From a checkpoint of a small transformer trained on Wikipedia: RMSNorm before each block.
MLP neurons of a small language model. Each row is named by its layer, matrix (up: input weights; down: output weights) and neuron, and shows model dimensions 160-223. Each number is 128 + 24 x the weight over its row's rms, rounded and kept within 0 to 255.
Before each neuron's rows, "fires on" lists the tokens most often at its 100 highest values on Wikipedia text that the model never trained on.

fires on: " The", "The", " Love"
L5.up21 [151 102 159 134 150 153 135 137 121 162 123 110 115 178 134 130 125 136 101 117 121 111 110 134 111 126  81 142 182 136 142 156 141 112 101 154 121 145 132 100  98 126 150 118 172 101 132 111 107 132 117 148 124 137 142 133 127 128 141  90 129 124 131 129]
L5.down21 [ 86 157 117 127 119 148 100 112 113 121 152 142 127 142 102 109 138 133 151 162  85 131  98 137 157 110  75 148  98 144 122  90 107 144 136 117  88 110 138 119 115 150 119 136 127 178 128 126 133 169 150 133 110 112 109  92 160 104 152  90 147 129 121 128]

fires on: "er", " Le", "a", " Per"
L5.up508 [136 113 136 106 114  96 178 129 149 128  97  78 139 144 109 122 162  94  88 144 147 158  99  99 133 132 121 140 147 129 148 115 131 151 114 119 182 139 127 115 123 117 113 126 162 106 156 100 154 105 101 145 121 147 106 140  97 123 137 101  85 137 124 159]
L5.down508 [112 148 131 134 156 182 135 128 128 100 146 183 111 129 124 114 139 153 185 110 125 179 135 130 144 119 160 101 121 134 112 140 163 114 162 104 100 135 134 119  92 104 163 128 137 132  96 121 101 170 140 153  91 111 127 108 113 113 131 133 135 142 107 125]

fires on: "port", "ry", "ly", "all", "est", "ist"
L5.up51 [117 116 123  55 163 150 109 174 138  81 106 109 106 167 111 129 168 133 112 150 126 112 125 155 113 147 141 138 127 152 115 111 134 119 131 117 117 168 153 120 162 140 105 106 148 147 135 102 138 174 120 155 123  85 127 140  86 115 159 100 166 136 127 171]
L5.down51 [166 147 154 128 143 133 129 140 137 111 143 114 116 164 171 121 114 126 105 117 137 116 138 183 129 101 113 145 156 116 153 133 126 126 104 128 115 116 119 162 120 168 133 125  98 101 143  85 156 154 131  92 121 148 139 104 101 161 137 122 141 157 155 135]

fires on: "t", "om", "it", "ond", "iv", "qu"
L5.up214 [ 95  93 128 143 147 118 136 142 136 168 120 110  92 125 128 126 122 150 154 123 120  88 151 127 133 143 120  98 140  91 111 189 124 107 106 142 123 139 159 110 125 121  84 131 151 136 156 122 132 147  95  91 147  97 102 155 121 145 169 116 150 164 157 111]
L5.down214 [136 155 126 109  90 113 125 111 124 123 142 117 100  82 158  97 139 104 114 152 162 135 109  99  82  92 111 141 119 139 129 112 140  97 129 124 124  87 158 152  88  93 162 104 111 113 115 133 174 153 128 143 118 105 121 156 142 112 105 125 139 116  81 143]

fires on: "th", "st", "em", "gr", "end"
L5.up168 [147 140 136  86 103 142  87  86 108 110 112 135 101 120 155 132 114 130 117 163 104 114 155 139 112 133 117 121 111 113 118 139 119 136 181 120 123 128 119 180 125 121 146 145  96 135 149 137 134 147 135 102  75 109 109 136 147 100 155  91  53 174 153 143]
L5.down168 [119 159 136 161  79 181 127  90 169  86 151 141  65 128 121 146 125 119 126 109 114 126 148 125 142 114 101 141 113 133 137 127 167 128 129 132 143 115 106 152 139 179 121 104  94  97 127 157 162 118 175 122 152 138 134  79 175 129 146  92 122 137 120 148]

fires on: "w", "W", " W", "v", "ew"
L5.up415 [110 160 138 139 113  95 131 108  95 115 104 144  84 111 130 113 176 131 133 126 157 107 138 165 122 130 104 131 144 157 146 143 129 103 100 144 120 112 133 101 119 101 141 104 146 155 138 132  97 105  98 137  97 120 123 131 124 143 143 159 157 114  98 120]
L5.down415 [101 131 141  90 104 121 177 126 110 134  64 163 143 160 154 121 146 147 127 107  98 100 157 139 137 138 109 125 124 111 164 123 123 101 121  62 118 136 104 127 102 140 132 131 145 136 109 130 128 165 145 108 101 160 142 122 106 148 101 102 127 119 163  99]

fires on: "s", ")", "an", "t", "he"
L5.up213 [117 109 135 120  84  91 117 142  55 112 117 115 108 157 138  94 110 129 106 143 123 132 116 127 149 122 120 133 131 136  94 114 143 132 157  82 127 127 125 130 112 153  54 145 113 121 116 126 149  70 119 113 138 123 171 137 143 154 112 153 101 126 140 137]
L5.down213 [164 111 129 106 142 162 117 118 120 140 134  91 114 124 151 149 114 113 143 137 159 124 124 122 127 136 107 143 148 178 155 189 103 149 136 156  74 132 110 104 175 114 146  90 111 127 141 114 192 154 139 153 161  91 121 100 101  98 104  92 139 131 131 109]

fires on: " |", "2", "C", " V", " Play"
L5.up27 [190 100 131 155 100 169 116 119 116 128 130 126 127 153 121  88 123 134 124 125 144 142 120  97  84 177 131 119 106 141 102 113 121 123 156 158 108 133 122 146 102 167 131 122 157 147 137 113 137 156 159  85 131 163 112 119 110 162  92 103 107 152  98 106]
L5.down27 [123 135 106  97 109  96 111  73 117 142 150 112  86 136 146 118 158  88 105 129 121 130 132 146 179 103 126  95 121 123 119 100 110 118 133  57 149 159 111 145 129 140 134 126 169 139  62 146  96 117 123 136 120 161 122 122 153 133 159 122 117 137 130 132]

fires on: "ou", " |", "r", "ack", "p"
L5.up383 [131 139 121 117 163  91 148 157 145 129 107 131 113 120  89 134 182 112 110 108 130 134 114 147 143 141 174 102 144 111 104 158 147  73 180 111 119 142 123  86 103 114 132 107 136 107 126 112 117 144 154 118 115 168 148 147  70 109 133 141 171 163 115 133]
L5.down383 [122 145 149 131 115 148 135 176 147 129 133 132  97 115 142 115 109 103 121 139 124 115 109 109 138  95 146 182 123 138 140 122 106 154 145 137 139 149 127 189 156 131 131 107 145 132 148 136 109 107 141 108 138 123 111 111 149 127 146 141 118 137 134 132]

fires on: "c", "qu", "d", "at", "es", "ac"
L5.up72 [153  63 178  73 131 127 142 146 165 106 134 119  94 157 133  94 165 137 111 110 115 136 113 111 139 109 114 138 125 133  84 119 115 145 128 131 160 110 149  92 124 135 119 150 133 147  91 149 116 105 144 169 120 129 148  99 107 134 117 168 103 163 105 124]
L5.down72 [123 119 124 144 122 112 116  72 147 129 130 136 165 170 112 140 123 144 145 122  95  84 142  83 108 182 118 147 137 134 119  87 169 142 110  92 137 132 155 167 105 113 124 120 147 112 137 146 133 127 126 140 118 134 172 128 105 158 162 119 122 109 103 137]

fires on: "ro", "te", "io", "ra", "co"
L5.up170 [186 132 156  81 175 136 141 193 145 162 133 118 111 124 135  94 180  85 162 126 105 119 117 113 128 133 136  86 127 106 142  91 127 123 128  82 176 142 115 156 173 130  92 160 123 132 110 155 175 120 111 130 152 151 116 144 114  99 148  95 122 110 166 146]
L5.down170 [137  96 120 162 102 149 128 123  93 129 122 113 167 110 161 160 108 122 128 111 193 123 143 114 119  94  89 170 124 123 138 145 152 116 101 109  77 148 100 141 120 121 120 115 149 147 102 111 140 112 148 148 163 106  94 138  91 107 110 102 121  87 131 132]

fires on: "e", "ent", "v", "ust", "av"
L5.up54 [126 117 140 112 110 114 136 131  93 170 100 106 121 157 146 116 208 129 113 153 167 130 118 104 136 125  75 157 151  57 110  99 141 138 136 136 183 133 163  82 117 141 138 135 145 130 145 134 134 161 108 146  72 126 112 170  95 138 123 153  74 112 172 159]
L5.down54 [101 151 101  91 114 150 118 160 181 153  92 125 155 147  84  87 143 132 162 116 117 135 122 125 119 147 142 114  89 125 125 133 127 138 148 147 111 138 105 132 162 133 113 118 108 110 100 173 156 192  84 148 149 110 132 115 146 110 129 123 104 120  95 145]

fires on: " ", "c", "v", "ic", "ust", "arl"
L5.up352 [167 145 156 129 126 151  91 156 111 147 114 153 141 143  99 119 166 132 138  99 194 131 133 143 164 163 128 126 134 170 143 167 113 118 121 127 147 148 143 124 105 120 108 138 122 146 131 165 161 145 137 117 132 101 136 145 123 103 118 128 135 146 124 141]
L5.down352 [117  98 105 128 160 137 129 110 111 130  83  93 129 159 143 116  90 139 101 108 132 138 115  91  91  89 134 149 127 128 150 116 142 125 128 138 113 145 158 158  76 154 134 106 135 109 128 105 116 112 166 141 119  98 144 178 155 113 159 146  92  98 117 119]

fires on: "es", "ed", "et", "p", "y", "r"
L5.up441 [136  82 158 108 109 116 158 137 109 142 114 154 135 149 132 118 153 130 129 163 109 143 132 111 141 157  84 131 139 124 125 182 138 131 149 123 161 104  96 127  91 142 136 139 137 108 135 111 130  86 163 133 115 170 171 104 127 175 131 158 147 120 174 127]
L5.down441 [123 135 161 143 126 191 122 124 135 117 118 129 128 147 157 119 118 160 126 127 101 141 154 137 161 140 127 122 106 138 126 150 129 119 161 150 186 142 147 115 158 125 155 103 144 145 138 183 128 110 186 149 139 128 117 103 145 119 148 134 144 174 112  93]

fires on: "s", "-", "ang", "d", "c", "b"
L5.up13 [163 133 133  62 156 145 196 102 150 135 115 124 143 135 164 126  95 162 118 158 147 129 181 144 112 117  70 145  79 125  95 129 157 139 124 144 134 131 123 127 147 138 135 144 129 135  80 117 145 101 136 180 109 119 130 128 109 145 123 135 153 133 144 121]
L5.down13 [130 161 109 129 133 120 171 127 123 126  84 130 130 156  92 103 132 135 128 132  82 104 114 138 144  90 134 100 136 141 164 166 137 108 140 135 160 111 145 100 117 109 141 160 115 109 108  99 140 133 122 167 131 175 141 113  56 117 106  92 157  97 158 152]

fires on: "-", "ed", "it", "ent", "ur", "–"
L5.up6 [127 151 123  70 140 141 107 154 150 116 128  65  85 183 154 140 146 148 113 133 151 126 153 118 107 121  92 162  73 124 148 161 118 143 196 143 142 125 136 123 142 134 105 139 125 117 104 154 135 135  96 146 100 160 125 154 129 176  99  98 130 160 164 107]
L5.down6 [143  86  96 109  96 118 150 105 112 114 104 104 110 118  84 120 146 180 130 115 141 142 133 126 121 121 144 101 130 131 104 127 123 145 141 126 113 164 144 130 150 115 162 124  95 116 105 105 114 107 142 123 152 153 106 134 135 122 152 110 147 189  96  93]

fires on: "ong", ":", "F", "f"
L5.up164 [193 165 100 106 112 106 179 126  82 124 133 111 108 128 135 129 169 124 154 106 107 159 113 106 119 142 127  86 115  71 110 133  96 111 134 102 148 172 177  97 162 136 135 152 102 118  74 158 136 105 110 106 171 145 150 158 145 124 132 159 133 139 111 130]
L5.down164 [130  96 148 148 133 137 103  99 121 114 119  95 156 168  94 106 108 151 123 131 158  99  90 167 122 154 149 155  93  90 145 123 156 174  94 142 112 140  98 132 114  64 102  89 110 125 135 110 141 129 159 135  79 147 133 173 106 107 150 111 135 119 101 110]

fires on: "el", "b", "w", "'", " w"
L5.up32 [110 137 159 120 123 112 141 134  84 105 113 117 141 134 131 136 117 128 138 157 103 147  83 134 136  94  88 157 142 109 130 165 127 114 153 123 138  92 128 113 103 150 125 170 143 120 131 172 107 149 112 120 106 126 133 134 159  94 108 104 138  88 154 111]
L5.down32 [144 119 143 127 127 124  97 122 138 143 104 118 134 109 155 130 142 170 125 147 167 194 107 104 141  78  84 100 116 143 123 129  95  85 140 114 140 133 122 110 118 139 110  67 107 131  87 168 144 147 170 137 140 107 102 150 108 128 120 165 133 151 136 135]

fires on: "im", "in", "id", "ing", "inn"
L5.up148 [128 133 136  98 135 123 164 125 104 120 169 100 100 142 179 106 111  98  81 145 135 126 145 150 134 171  65 104 114  87 118 127 101 140 127 120 140 141 170 120  92 135 130 154 114 127 140 167 161 126 116 166 124 145 146 142 124 201 103 139 143 136 116 111]
L5.down148 [154 126 127 100 169 105 135 109 102 129 141 143 116 117 102 127 111 149 146 127 131 117 113 128 106 105 162  98 157 147 151 124 166 128 157 132 137 178 131  85 157 111 151 106 139  82 132  90 118 115 127  98 109 178 118 132 128 110 152 125 119 151 116 114]

fires on: "ur", "ak", "ow", "b", "und", "h"
L5.up114 [121 132 124 141 120 138 149 164 109 109 126  95 115 154 142 134 111 111 136 155 150 133 124 129 110 136 123 164 148  76 130 124 120 123 112  97 158 139 144 137 137 182 109 115 133 116 162 111 119 164 114 124  72  88 146 128 128 121 154 128 132 141 109 118]
L5.down114 [123 169 170 175 110 162 113  95  55 147 106 123 153 113 141  91 135 140 151 136 110  79 115  73 104 140 150 136 121 134 153 117 121 114 105 133 108 151 111 139 109 116 114  83 186 126 152 144 129  98 134 140 150 146 124 171 103 107 145 126 120  95 101 134]

fires on: " B", "ill", " G", "int"
L5.up362 [ 88 176 106 138 117 107 132 155  67 133  94 100 117 134 148 119 111 141 110 153 167  99 130 154 154 111 105  93 168 114 162 149 136 108 173  89 137 139 163 130 133 110 140 143 123 123 132 120 129 122 151 182 171 150 111 170 114 139 135 105 111 117 139 161]
L5.down362 [133 156 104  69 126 131 143 123 136 147  66  68 102 100 130 147 139 132 128 101 175 151 119 123  96 179 101 112 111 162 127 125 106 126 121 150 154 131  89 127 136 129 129 171  94 121 150 147 138 161  78 125 135 107 124 162 155  75 172 131 138 111 116 127]

fires on: "a", "ri", "om", "ang", "nd", " Ma"
L5.up16 [ 79  83  99 114 129 143 153  85 127 104 104 109 105 147 100 115  75 107 155  89 143 109 130 144 144 128  97 126 122 177 137 126 133 135 133  88 144 140 153 139 140 105 113 112 157 123 110 161  95 157 132 172 108 164 128 110  98 122 129 108 169 129 126 149]
L5.down16 [125 141 141 106 134 190 144 128 135 107 139 112 129 137 122 145 129 117 101 101 176 113  96 111 114  92 115 121 103 122 103 167 127 157 132 167 116 104 128 121 151  94 147 106 118 166 127 140 152 138 121 160 154 142  92 114 162 106 136 130  95 126 134 122]

fires on: "o", "ist", "ol"
L5.up241 [101 128 131 107 168 133 106 147 106 130 122 115  89 113  86 113 133  92 118 128 153 113 156 199 121 147  86 139 127 102 141  69  92 123 130 131 106 147 126 150 174 145 115 128 142 144 138 106 135 170 143 129 119  91 121 169  93 170 141 140 123 171  96 172]
L5.down241 [127 137 168 143  81 114  73  69 147 103 137 150 135 121 149 149 138 117  85 123 109  70 105  87 136 140 133 100 132 129 114 128 184 137 118 136 153 162 113 154 140 138  84 169 147 157 135 163 135 149 124 148 139 111 139 122 157 149 146 153 125 143 126 105]